config = dict(
    n_head=3,
    head_dim=64,
    norm_place='pre',
    attn_scale=0.125,
    bias='all',
    init='uniform',
    lr_head=0.00609,
    steps=7209,
)
MLP neurons of a small language model. Each row is named by its layer, matrix (up: input weights; down: output weights) and neuron, and shows model dimensions 0-191. Each number is 128 + 32 x the weight over its row's rms, rounded and kept within 0 to 255. Numbers have three digits each.
Before each neuron's rows, "fires before" lists the tokens most often just after its 100 highest values on Wikipedia text that the model never trained on.

fires before: "|", "\n", "|---|---|"
L5.up525:116118113116091151132107143082081090124084129133112099127145152101191109176128097076123122162147109118138109112144106112140133095091105140150142183128097097084096135110127141125194091152092132100096142145118105148100086148069205165191131131145043121153137143155107124135066154076160172106151134123135128164129112169130127129154114139140106088147121128115102105069141194108152170066166164085189180127101135154097101146136122180135131115110121060035171177172186143115192174156131129092145071116121115158119166149095116176148085172161159092116124117110134109084091076124066139052
L5.down525:162149123127089137125149154134151221130147082096126117116172098143113139074145155171082120077099186136178150081136091141060121079188192166144208132125154139131128134087157173114139161098148151106118153083108072113123136152157143156110112111108125174114209129122141165132151139178188142132043135149119160158129142104119123147100129164133166098167134151136102108098119115139150082083099081111067168170089175087080102124138125142171064100145136120102133107098105133116093117129115007099136143189166157088175109084118164086102143121113085121116150079133132132102131137164132134113

fires before: "-", "\n", " The", " In", " He"
L4.up360:148106181073067143171104127101100149162171115103209148142104115117107149085091134079107118159089148118047106096103119163161140087183146134147137181180089161085111134102098103128060201172177096170158098099105136169176211168110153127139153120185093123123089106145144132162101137120114116105230114132137118165101159114087102087116106133128115168124116165131109102112121092070160155105113092100097072142136129121158111131130130156150114061174148074125179143126104117166112127092104099116138151093143139124115096117103122172153160148102087151169156099087196142092135171166091106097
L4.down360:117116166049069097136123158104144132197146112151128197156116102118087122176110121118170166153129137065116110100082134118149124125145126115239135168112130120125139097082135084095123147091130120100125127113083142130182088168139098127176148138159133132101092162122137134177077212096097134157174123070153115121081127157110053118092141126113096142114137158139122097167091140127125151169143105156129093132093170101158135137120207061198119134155136082096200160093177168117160146068124131154087163136153126097162087116080084146117153108104124114132064148142165103103170160159101097098

fires before: "1", "3", "-", "2", "5", "4"
L8.up288:137135139096134121139131188072150092174168099122139145120164100155119103164158091072175171158092102133156125130128146186192131104072124098153153161128150104138125140089144166172140167138091102144098078127067111164097114123124080163033093116105113125080116136108095153110111134163109105093128086083095130147134097139122118103185171119156060143123094155109102094159134155101116111118089135134113141130135080165208139164155109178111166105155149191080130206093110113141148099159111149148113151090125127120194127161169104075083129151137103139124112095148170063112111202139026147097
L8.down288:128091088136150127145135150161149182108093065057163107111098137118083194151150158144136163110111126122124108128141075112115103149113094169135139175135122108116155113110110134099168071172128191202114128184147087146119131234149136123189127176155119108076117141130132103127111077121086108126090136161190140166112174160119139090106115114143184118149145121113140060135133122131073211113147127076147182132107151097140127085113114099075094160103130114186106157149118194059180047112092143129157146127168135125102170090073138132096139110147176121122121104128170115142141080169098084106

fires before: "-", "\n"
L5.up171:135134104137064179107090135022116145160139154115147147151124135114127109131087146159197100126140167128060159074125115153174127198147081148203089149116162119127154140109200157124048092113088142107110143114131136110133110173137070079156152140145105101076074123148111154105122144124123124125150164142116134144077177136073100095181059064138141125100122174089144091077172079077139167097096151164141071115116116148121124138101132125126147168143134125090147147114157102168100161157092110111114111115110171137091074129120048161123114133090107125095072143100111192124152138187098109100
L5.down171:188120139134070125137125128171121105103087067142128132107097091169098070137131099167136161118121127163080123147170121158141144119138188201255136071101155139144099091135119093142164181084090163164103105128092130117086147094159139146152160098144176168152118097094172067117159176083216106131101146110169131154132101144127116110122148111104129077118101165114143145138132154109111134136137074092105195136125144177087095103118134096154066068127114144118097125134171169121106077081142124157189118129128139094133160090128135140180145121153100133117131128151134092084150119128117177093

fires before: ".", "0", " |", "3", "4", "7"
L4.up503:139148117160143114109121108138140094113171091122097150133135096132117086126152153172122174137066133144156161156093036158168083145113129137133166072119111102124107179091191138087152128104126106101149096146125165131110097123137133069153095158183127159093190150146092137091129072110132113135081058082118135167104128151132156167123146182158205169109146102123131114135148107177160160132129189134076117105082111123238106101093144182122091117115147206168160107104127106143096144143148140044122088132173133141166136152128092161118105104088135178113154194139129127122083153048112154095
L4.down503:120113137105096122082095102152166056114183124107177112106121097062153099149162128065124070144120144152068132154148074106177119188123124144116133133163150132168164107163104146146100089198148080113143135164154089095148129122137128178129130114159058108070139131072163122174113135153175091096122149120161151152105128157089137199136093112125163185235131154120149134173142112133123114141154101095163077118117142145197107157175088172131072097166118116091107134099119150047093119131185144086096130128137147120168095138181132112102145081163103059133125114113112107183101140127097153114

fires before: "-", "\n", "==="
L4.up289:147119099086096115122079160095109141154103134149137086169074125130112130098111080126077174141096112105129167106069098116121089128151108080112091092131106134113150073111166127090137118098097096121133097130074147087150152139125107084091160155146097142111061155141140113109125147159084087175127164134108134145095094103088120122129114136106063210176161201195152100146095107117129152087107117123089184093177123126164062050103161098133171137232123146122128171130173064107110160123087098106104166149080147108068107128119110157139082176111187144133126178174162170120135133147131127179
L4.down289:150137160161094126119106170088101105102145130111129133098093126162137126166096158076116100167130143037105138065138084138136150102114122073236146160169175092142113074081139126145167172118101133171164161120129118157096102085133111127184163112188149180085124139136140190188162128135167124131102095159149136180075117120101138131109127071110075130112138177089166160120079150122138110141095073141124178165133122106106136128114112064144118137154126150095169106091178074140138080089114104052110125106139123156113117122135079175181131107134130185141085156155171156179167124152072160079

fires before: ":", " –", "\n", " "
L2.up678:172170101102048138194117112133149124147142152098097140097180127085079111116154122116128152128126077111151170102143186102143116128110094106108111122115110215161163135098100074124149141118167085123172106118068151148146149129142079109110113106111143095149119158172143123124112176145141135153127116068108122074160165124179108178158133158187149185150139196139113117143117086125077113112116129175093143158135135061199123076173070138149077091199164108128197153141148107102120119177123105091179081149173145178138142144062141132084142107072111159093094090117139123151133092136097193114
L2.down678:156208140135067180144147117112134171140131093148140109144129157097141107119097085101156084124127145156140147136108110113136129081186148138087104121120029170119144156076160087173142115164138081140107058179115184160154170082108135144121137161114113106131090200126150106168065101110155167131127096086129094071124189106065172135146059106162123076137117173137093113089081145112082077130118100136124181160150112109144104092137122163132172122112092115116125158156158103156158085126036129137133127192155157171152138121109161178099061136074169142130112166150131167106127139154167131141

fires before: "3", "4", "6", "5"
L8.up587:115101120137113075160167125134134093144134141127110094054191067147094122164166068181169154111116116072126149123156155092179131067128128168128136203121151177140090132104135177108167076134124127151105137101164161182128166088129095154138134061147172145106117134148111111109150103132142124174110106064170111131123145187148086141133140170126115164082069085116144154114087183130145130133116131115140074153127151150161098056094042097148131090165115108129155163159143153121124108154061127137149069166143156114122088144079102076175135085169161202094105122137089106113147150090122059110
L8.down587:142113187151054114151112187127166076127126141154131188040122118105123143099173134129173133092169120076107149147091133148137144053098116135153074128134205117094118105124096164098087143081166170104108126140124185123170138117198122120122130135117110151146094225129144109146135144087093114107129087152181175120076176152147146154108150115155115113177074129127139091159130170097083120127122117134156115121090105142161086117059140106145121099152156134097137090113118154113087086084134095100090124202158115112144199105151073147078128151135169149077133177156105157171079073166150142116

fires before: "."
L8.up598:137142140137120120121104128183098137137132141167161097141160156149133122149136116125139152077160131144130169128133140098207071161142154168153151103196190110138147181166060129115091119133133146114177098094128132088134133095108143151055102141120110122122106162139140160089062130175089146108201162119112133120151150126173174103168127197123139138120137090107119115119138141089141053202106176157155065098052151191153155163139113127139106102122187118110081146108173160108091133117103075090037100162069095078145094140115122168081124154050095087140145089138141127138088125131110154094
L8.down598:103134167075133169133097168153174110230121120073110150139117104163149148153143142152101170143080156080122156089130115177159109117180131142158159175127122096165119123153187140133110102146171120077139104163105143188110110126131108160123113107108142131156139082086179102124107136140142099074096137134118095106123151142133085047166150109197086071100134126142172097110107052159134097100127130161145104162174120107184101128091150133096142120145180069143106175111182102111105185116150130097165125136158071091124157065083147118215125098140176124122128080151136121072091063128111169093

fires before: " |"
L8.up392:123092096058113153134052151146103092107113110152130148085120195167121148153111124135190135154143147122120112104138124102079164139166125096156167121093170059041167131128149159072161100122174155083110173192138092154076136135157169106161120096122157115123131054169135056148132118096099094143124137133156132110113139118152150096105078170192180154107166108115143110193143133174132126136143165169075151084163114165107118158137126098106170157094068145107136123133112101092064085073173190147191134136114151128124164113149088144102148151178089119177157107099111111118074133088094148116
L8.down392:208150113149194152170148152145139111103193097077132085130119124116121111180142165114158166088151102132138106088108176130109077132091108089202073075156165096152117177122144125200116132034106172146132125113141157151184155077109106095126133078123087172057122163149128173141075148142115100172139143133100050129139153143121160086135115118138144093150112113115178132113106121117132149097115133102146084099098169136047120115119082123085121078135167161124121106123149134101044149221192119106159114170132119142136119111126100111118113098173130184118113130083121105115164145129131145179

fires before: "\n", " |", "0", " (", ":"
L2.up746:152174161041157175105130149141094109123117087091136106125093116148173137145164138120187141134158146125140099151132138092202151103184115136102131152158138150097116115136138191187162137111126132112184059138163101131113157102102116124126025145133062100092130189150163108138133115110105141159112188137128143072131157190160122122183088101149109131201113132092158129117093072147115126167090130112119198135138101092152142117143123094099104162167121200134103122114121127148102093104141082116092113104157138156143031105127126115176116074161178125112096137071114111081068083187114147112
L2.down746:090093079086048139153148108119046121095085161095122164162156099122135104157161087141129168114128171099150170114165110112092125130154145121061136120158123097108062174101183168161194153132142109090138105057157113153109133111155147163123138072123159186150096128183150127159123165080108153083164137157168089128149176095152142073146092138177149086083135163125147150118130071107180095135112125162124156097106153107166125122099120110161102120107082082124143138149151127148146131111058177088134099132122138053126169158128107212168078116088150139160118120142078119170171141118099191152

fires before: "0"
L8.up579:192129211112108187134096071142130133105067151194164179066105143151159096121170084110072127106113139117171137144135105142101080158096124139152128144097124133128107096157115157124104116088166135121127142114180167137143171168084139098171170167147079151099147138158121121164170090125141118166094061141126104160129133107165209102126165091122177155101093060066164154144094171066111168176169197112124104085148104120104121119113068108133128126099118076107126132146155156142111142133036143109120102130180154129143170110094135135123141146128144211143121109188130099166157099096150102153
L8.down579:116086094129157147103101073131116160093146086100101207121142133110133152184172082161156209081119114143142135070121126178207128157116164123125125135142168117166114157123111136091200128197155127155070115118086151125104136174143107120194067052145169090112168175096148198173131136149063119128117166125139134128094096159088126136179144118092119113114102119120165083111093113125120166138189089140106072157160100106082201141109142063128074135110132101124113108123134141145124100134121119103103070095103154122190126079101139112149097122131091101205141158121127125169140117105135182134

fires before: "3", "2", "4"
L8.up94:158181140136090158204131121074105082103117217115122103018123077114087137167108120167133132127102076121114119114152129112123129104131102124104101121142150103190104161091181177107127162112104147116143133102199166058119141122110101151093106094161141139176120165089134148086160125151100136161144150161103104162123122177154186118117180119093133171099157060080138176129087140145079170156140131159118143155121107122108056115180163115175086107118170091097137154113116116111141121138091095158190106154134117085088112106128120093072160148104186108088152191085145127085146125165172170125
L8.down94:141105124104086141154128147086159104176094159128114126081088129123109159131154176170152105109150090129124160144142179113149185081091037167113102155127138164123157167154147161146093179137124173159108165071128134181118151082133190113138083130108147134147107114140111101122104111164140159113082170115117162063140175076154139172193185114094069094115116139160156110073140095094121142122119132132159130099113139140146099111137090150122196137107078088125209065115120133146096111140154069094080134191125116135106079139064140104169145122182174121111106165153121088138108112100174058199

fires before: "|", "-", "4", "2", "3", "\n"
L5.up606:129145156181074175211137180076076069106151131091131125099138156114119151103145143185114170132068110121114102174096154173141149109075139168121120172118116140156148151137143177109162152068064084125180142139154195169161132141129089092110113145125100131124105145080111168151103084190135132120146150131177093141160131114095136100121135175139048106130114152153076180103107098125146177095099129181127123139126074149205161118128074133171205074127160108068138103161115157117093072196105107143141124098133148135084099099160095158118094124115174140098128108141159114087142174122117105110
L5.down606:155147152181165090118131136134110130085141162160185116104104146163104183126088105145079083154118108114179134165150131132102138102048155189159111166145203109197094126144146157135093125115145145110068167082115133109176134095138148158149133118125082143124102160152127097083088116099200126106129148100170137126159098081052116147100153150143083069114054053129090146135118104151142109070142069131108108084154169161146126150078127093161150118163124179118099088146144219169095089128131061172128146184146158107110103132156154100135142093092139125095137138186118135083108127116143084134

fires before: " |", ";", "0"
L5.up589:121128112036100107149124151145144141205087105123103168167177062135063099169149151158146110154096110108176139149166109126132123101197114139167075093146138125137134099123156097081120050160162108127133139127122148153111148137111155152133154120091151146126163055131184129170172119127132132166098129170177117117159122108149132131144092138139145112169135116127141144100137136106094116166160187074146137165182096094120167155152099174173140175077092127139163119144139158105007120094153164139159136193112102192145139091085086090119157128103140168162100130167093163072159112071138123072
L5.down589:195149095214088136117104136118102102127140169142159161175085186162123212114108140071115094097094132105149165079083138159134153098107058178077146166077147107176156115106112119160126213145082146101165118045097144095143117109119087134170077122202085136181123096137086164111136088104116129138182084156138106192129113141111143137127153138161128179122117134097171116108114081158109112150109089088117162133126091166174181128124128122058147083159122098152139187143149100108148172118115059087091147115134136108163125144107156163105112128131141104076164118135168097122137127134128154102

fires before: "\n", "---|---|---|---|", ":", " |", " ", "("
L2.up49:159163128134135113149167138132145100145114086132119130113190155117121127110196057147138158143143175093178138099091127155053113118126170139127137155067110195148130147088076152136176115056128143114115079105152052104106115090121124136130134117135141135120112180148130120131179127207098175144152157127114206119166201138155137155160142185134120147211178143067117203083099059116089142112052089132148154064117167100145152167120079091129119107147122153131149133160145118167132144145095165102119093135092128105100117142100151140107093068141112147111088129123120114085150162087103114189
L2.down49:165079148103122204158127141157137124155115114066176156066140141113204154166215086138147112200140134130166090153145126088148066124160156139147123057157084193153110132118172147144124079084118130149119142138185087127176103084192142156133139112114111106092063139128097093117122130106146118175103105117136136122118143206123137181150168152074132088114123118143111188192188115155109128175086110115085129162157129098109113121122126111098127081155146149125171140124146150086134089176053094098131164096120130084121132133184074142122126112120111145167114095068132184110107097104096158130

fires before: " |", " ("
L8.up156:153073157059130117118126139128125104112118061105144113146138105103148157178187219188099148158120153125157067078114130099065084141150135146165158152189145056140146138142146129121160111109167148150091173168131132133135161136136113148159099103116137116107176061136126083165143129126154093144139095140192127110151201156096137131119116139230133089139133116120144095137127164083109112101145192160132112082175101138102094152135099149054164144095112114116165092100136145121103141079176154182131063142113046124097142113118072139137163172108137080141129160087117167081075132111103098110
L8.down156:132173083114189126190183134157152183092156089135083125148160116124105164171180189167156130122111182141099123026143148142130080148155164143201149128150080084121112130093167110101180065129124173089153161126122157115153154157156115111093107087115110149069168139138100133112135110117153099135093073132115147116102171126110115167116143163134110056152160137040152193195110159127140077144129112135149118161105088086113088137110088110068150107131116132159152101121134135151054112165137157105142068176150040154162105113123116129098108106130087121103143169130112111146083159130118101138

fires before: "2", " a", "1", " ", " the"
L4.up217:147129134109137147149081154135225138089175127114111123138147114132163104152109095128156107121027141093107109143118156029100153154179102125134120123151128146124082139110075134159140103119120142100158135115109126107113182094110171080126124153104142119142134163047126128070096122199139175158146131139103110111182194155112161153158090160085175113113093233162142172144110077151166145106114097164092169123090154086113156117127133118152029081124131133159098187101134101098171106146102104119128121124156148102141193140139157125114165145075180118173114151135101083089176142106109124116
L4.down217:116179096128130186126083111134108154131158170146152116072092147122099111141089066114145156077107089114195139140129160057158066095176121144109112183148114131111082128148111147100165119129091123134111148138153147112102095112114141114113112136128189129204180150129171109182115074124116108106124173082108146118115168092117140119129152121097128086160135085139118144126156127167161157096127099107155194093075149098115174159107137110152094119152068108152116141146154118156096127123112140161186127095122108163088121129092233145135052186147115140136150054142110045088226163163139114165

fires before: "0", "th", "."
L8.up636:123155202145129089058110226147107160115201121168189128127155136141203035114105157134085159094120166159118077127110126158139143131133170114129146121133119116150107152092110110156109129156107133070215123121108126091095091152134158130130094092132131117150093146110159161129127106106090115146142093173132174120139104138127169105169116153140141168109176146147099143129131129137141164145185148145097124137163136118145109131143102093194145106105123134023161048162144093143090172079103111115137092139109096102026047102123105128084123155155147180152132140147098095169135118124111133176
L8.down636:190073137135075114146151147088154145146148094100116109119103106163121187154175152128106149167125128130088157133131167055087071135120144139136117178178096146161140055140112144124153159159162170106136034113107143140121130077082127149151162152063119137113087115120107154151159095188108083159124148162050147142137130119156132114183148139160139152173137127103144148092133136128134137137145122132174083097091158145129137053184108126092104116161120151133151174094160119137027114158117131107141139122116078125190052155147023091146091110131144121064115097104155147154138132148155168080

fires before: "9", "8", "0", "7", "6", "5"
L5.up654:121184109149146166076140108179043159139148139129076112115166183086128105122145136107094102133110090178106153128124141141189084086136067150129149104126102123111138131026123123095148183077139116080234095077128132121121158102098157133110141110181120137122145150146169082134136127059079139139114111182082142074129111060137097117139101204136113059155130145095216141104115105136130125101140151141143158138169127101118128132109193110166167152110113116104126050176144146104175117153133153089188140126122127164126141119113143134142097134153141113189179121104135113077111137103088155106
L5.down654:138083064043091115123145163167074135068126122157169137101058182152118182141147133129040146091133148153156118093141170113154136112107143152125142077111154122154172046145119162150070102119143145130082083138106134135164078141165075163187104084082177145132149138141165118160132133115183113101196107055148170147120166149119140120123140084132166139169140146129118167120144177151138107146162059098167152085160142103124115106145077103127115150141142143128119161114096085156068148114125142143141093097128008138069146121122134120135128139149058144159132161168148140145140117127162110105

fires before: ".", " |", "es"
L5.up354:097134103130111186102119115131108112150133111093099128133171148113123074163172158130126175136105148190152111138153086141117097118105171077097167078100138112111078177158133131140170129130167187135115101143115074151101154132113134096081100084155115135112074152162079167198078061119124129171187149164132129121149144148123175117153118201120103112076170144094126116131145104085109108174119173160136162093105090124125180170101158150113180136149115122165120176150166161165125081197134173064104067110138109049160082136174115033125087157101098189124150131156135113101133108158136147163
L5.down354:117144138080093088146134115182157104164101151048099150139149082113115171179126141174141157105143119160140113063101083134138116168134171128207120155079141132129155101153139128139156148140147142101163078106172052091163150080166149208139164121122137148110099166147109161179099197121130121124101071160132074159168124159135076088069084136165118101117155103146167114020134112129110096181115098148178145132146155118170086140088089103070092142166114125117127110102106174067142168084168132127172143170126094146147101099172148155173119110138120084111160142109143118070103113124116108113

fires before: " |", ",", " ", "–", ":"
L5.up670:154086103128131140152090151099146149226140135169155138113140105153051159188061120152088130153145155118157099195162092140188157125104095115105114142081117120143153099077142189145157202151144137138087127165098151112111146127112126165151106130129107119093142135176097148163117078146100136152090140179125099183151159061147044125156165112146094022141092075122096116097035107157154124077111137134119118131141112148142162080149135175118151127157122098116160132111154111182117086120140185133137069142179090105130118140116096136108149128109132151119096111135097097163173044104136135113
L5.down670:119103096097131129157149118130128191042107137108080082068117125082146160126095166123136096170148107115105182130151159151176104132088145114132116151145101166080120118174193121156183049075129142104090147098164158094142105166219128094149135075190117114130162155097147147115118151149179174121086123126110154200099133109157126101113114165100198111076157118180107112104100148113125121145100058178190070121142097178153154183100099096104125129072119115160132146123156124111141146124133086118122159133122098123116147127139084151119104119114164169161112139053087177165121188107084129163

fires before: "8", "2", "9", "1"
L5.up79:149186121144156153138097108089097118061140165127075109125152161167102126141151143086138078124178153094166131099187152158135133123101153136149194130104099088136031109114072145118094147116076142091130081118168193132127096166091202145116111121144152102171068187159076113168140111127126154110143143155090111137139196082108075091113129124120114115170116189156170132177106091127058138144137112157172133125128129096118155112179098121120104091133130131127085091097165142123165112130188156069113109090130137144145131070140090144166128153170159130183144192124159130106217118115107077168
L5.down79:118151087134059142113159157127100180169144160147167152115153156115134175154090083109112128147124112159100099097122191127132083153094113075162039075101152149120174186119122120102122089096137118157118148070113095179131111139179120082073162120155098105099159107127150113103175166105146144122063156140117119152146123173105188163126202178123099126161159110175167079076074126188118150086166123095142141107076176115113113167081121127079144152088118168156134164171062084142097141146106140164130140134111112132175199175167150094142156153104113083106148148108131121116117156120058169139

fires before: "1", "2", "0", ":", "s", " "
L4.up139:120094083102121166157173148033088191119091085131102169129139099114140050145123143134094130170086146128177153095109124095094170157167133128127182190156144166129168173048070107171129137127098158143189098147096163126080179140093125122146155151185114135175141134121100136063159125102176096165173138131100119109127171164128117133178080123101149116127094163117128120123131112106080161176150132146084129144142065176152082149163151152082117080119125160150156123108104125149167102151180084136113128165129195126114082129127134130070146159098096162157113121143089109084143098157205168108
L4.down139:124058186101145142150080103139188130142168126128213097114128095152172175126155153099149096166170095033172130148171120084127154127085155158116140130081104108159114098170112142103123121139106079179167187116131109142160101140145082144133080129107117100130086101143153145174164060204092088128125083097156077184103136192126173076087172142131105143110092160127104126137120130104117207145047106146161080137119118129116197150137118119100143093131125141111065154107081130138131164104130123153069144102099142091132096153108162150092119185144129122091130088154140120117120193124120147137

fires before: " ", ","
L5.up615:145105091115097105133088139132156094134162103161130125115109141140168076096131126084174165112145143054179086158115124133153171162119131110090089161131112080102168140158164093077063099062169136101079218201115111106140114105129103076182109164135123174098157145126159140174090077132134169146106133096089161138148112123137142115128147117121134034134105128174101107039104157113179094136085123121163078161183107113110130109142162119166146139103113155096181130125167198133161134103076157184150146135132173140172203122107099159113116111189146128103107153157133130136136075116124079107
L5.down615:125130161156149149094050115096126144130108147168138092128140168151173077068107162151107080131097156086128109117097135104145156154111144118088106182175109082147192086152106139135146092062153081113042135169121156085147141110150117152143121154129096135117110139113147151139121141123141090114103181089100130139174127112114170202095123077115097083054140081119162115124100096141172120082078087131184174230117146092188142177165115161085097116169086117119136098128123149143177113148107128125122127184136160092185170079126114127158145138108195124123082162120132114175168104157153153076

fires before: "1", "7", "Ro"
L8.up483:119201167057109131179128206117139151099152189184067181148126146131176065127135099088139101119127098124127129109102168134150162121090119105107108088104059094108117150164136136139112132161092111127138111146100128137158064137132146176121131087068167174136188142124109134151123170158175064119131151088142161159114153184058131099115111137144137072063125134097117123111176120148150181120087112113152113116177141154131111140128117113180142139144000133151149135092136097136116176161123142103135105113091135182089117127168174088159053136133095099121136172153076135113145159146119104160
L8.down483:072146150145103134145095159173095149136173130139101120146096102114077120136178154073149119140082139128103154122134101103178100099128155128140106099141192117118078133133161106163108145091123080161117132181128106099111077148128133141187110135133163161146160176064064080087135157166085142108152090125145058148106123183105201150055126143188106150085113114134072098179137102098148090146074154165134206141188151107098097193110088081195131184084143139142122164118148143129126152149075184102137120142128130115157081144147077122147113073089093155074163120181151124123145131138113158127

fires before: ";", " (", " ", " |", " in", ","
L8.up178:113097112107111125063106161167132082154134224124163115083101113140103136072098138157130163145130076084161125144111117067163103180131110103101117148165106121147139157131107083124121089143201134127115119118126137119144080147155103140157120140186083111106153162128142106117149121126137166113111070029150109202128136118175139155149126098136128146156108150178128082115139145103045148128109134143065111123104129104162077091113141150121100174157155040168140107153101205112064167077085127111114088159117108130122191120095107127056142146160132077193113168143145133112068120178125150158
L8.down178:118139117163104142116161202113104153162121068132077140121116103145102138133114121085122159157115152160109141120107181115085144130119182136112122148165094152115121130125098144164127134113116180088198111090171155081135113106129124162092127121071092148089074076152083125130134123137115151077167077156064128118094106140162116089139113158133142138022130116111135213124124115124172110126137084140170079146140006126151143121143173125109128056103131203136161090103162096127172120202179142120168154153134129134155127121173114062115113147071178122098102158126167136166128192109135155095

fires before: ",", "\n", ")"
L8.up622:173079132151087152153060155125074115156093124189140098115102163106118150091099144086122100104100154107165093130123151064151141157182096139164076118111131103137151134040112164101126084104110138135123164214148104163142117070098087130222120174141122115111135102181152142082086158092160173135126112106135082156136099085145115169106122219122114169137109183138164110080102122142126119083100142137144092155094174078116123098170162142099110120147154095080123155193136171168142135112134122132114147204146121088135105132145084153105139168093139175120098117092175089131149178095087090145
L8.down622:152110133110133144141118081126163156124184068129098099116112173155138132091147166094178138114024147145104118115138163075095183167128097060165074123120179151124138088092132152097166130118122144203131154162085174105085167140112057161171142145155130142139170162116083192063104167090143154168145146138108127111079111119129147046088131108134124120143145160073087124167160128154123105130113093161131103132101160098158147049111042097120139094106168118161162128204117128130076145121131101048177153114141102119185109112154127160146123119121158155104153126097135102161125146110122157156

fires before: "1", "3", "2", "4", "5", "0"
L8.up522:125100096120122156128073200115139094135084136094125109133155139186110169093141132143125142086113156141120111157108128157098068127093181199169162129088132091133158184160168207142188128157131146137078140117080174175138112131103085156150063160142101136095108167113078145060142138067093145101136099118119053145160081192123090098176143153148132193105142143127118121091144113099083083134214141136120171151131094119095136154136073164125209183110131141137122133145171082069084122111117120131095104126160111132137123119192095147087164101133135140088088138161164151109107128124092103091
L8.down522:144122172091162109144110112092121129127155093176121159085172164183093116106154086119157172158087136130087148136182056177112121105107094115255147145083124104153148139138099174135149112117203187125161096150153149106141134167108176140163097142094107077093143115138107098118118148086111103106111087136153130149101085099146157065116170122136165158089110098130102150121109110085144114144115090103171115135097149185196140127140151124154115067124132070165099168123102150115175161084119152123107160113208096127148081057138069124110087123137117156085136104137154127160101196095106122162

fires before: "1", "0", "2"
L5.up1:069109121055139132088077090172181121084164149184095180155157096113176125140079166142157117178135124132083118090156127106163157117163133097147135113101126190091091124147136188188123110179129120141122129090059069181087098144129116149187092151129148163176139164147158136124140063158144126155182121067091117112066142194176098111160146140126145104097089148132172154063100084125150129148151166180184093148157182127163070071147107131165127138116111106093134113102154103174079086121111135100125103130135136108099092111168132134125140066078113154112106115158120109105159091114117142169
L5.down1:150121060126177130147110141162136119107162126143176106120108111129112136170118159127106120184118118120129156162148132094167144096138097119080115111118172086140137152112051127140111067143054103160159121164127153111106177124119109180160096064046121096180196149136167129155157143086148084137063056126103094136164118087072096069083210131115113129156155161156203089087108104178147134173074111133140104130162165134183174126092123098141179088125156174152118127109138183099093144124184169159113074102115131121159132070127122157147131164145086093141136112185106137114104103114119151134

fires before: " |", ".", "–", "-"
L4.up395:160093137122019129088114178191119102102159072113024116085148142104166183140170093106121109148167159113146131156181117149109137144145144125166151130184059091112122134076127137175148147109154105114109157142114119103062127130095154167193158143093138127146125160153149130158125133154102138131124092140136122155108161177144169172109193082148100103117064113120100129084138212128130119153166137096111132118166084135097115100101099110136156131088112135148105117110155092107069141149151118122139177093118167099129141182091140159069097086093119148157115133176079173098064174170147121060
L4.down395:173125163114121156085130146177073175084110121136194182113102130096159082171156123122123080142150155085164122115123080122177119103147144094154130145112141121163079074163156096094168153077143148108138149125142168131078162102135082123088067129104072119057148165151124107171167221143099100119117185094143154199098067162139092106173115101121160075090123136185174096111157081099128192168105142118131149144115076118091164151114141140137103094111182136134139159079158150123130162131129132127172151064085127126167104186112132102129133111118130061113081069132140139172132087153113129138

fires before: "2", "8", "est", "C"
L8.up138:146153110062100063171040136139045161106136165143072114159187155178152113126148108062134154124124092148111089165204174100161136146131167126199100153087083117118131122174075173113135155146132150099112137107096140128111134109161158159105128169133137090112192153110064127132036183139109083083155180179171165149122143111134096144138145140112091120173168104145180080127073150141162161106121137132074124156112131122141106118078078101080122098141138118109104108118084106179161114103111140154154155116161106101075102116104156098127128122134110153162141182145144127058145147158100112104
L8.down138:155046129092114061152174131122103156100133152137110080097124182094059184136191057164177136134164119132243115176153107114149127136119127097147122128104070146114161178094083073136110158115166130136139136129121163117187172150120138110096137115132132126105096109139156146112166102163139192106160158115151166146131138164115103139151126121093121162093133113165102169105104118107112112102103127131055191093162081164146126140163133079152152107097169124114184058105176109132145105103190150108184117169091098132049133148102127130144086135159144161187087088131078113104082128116114132128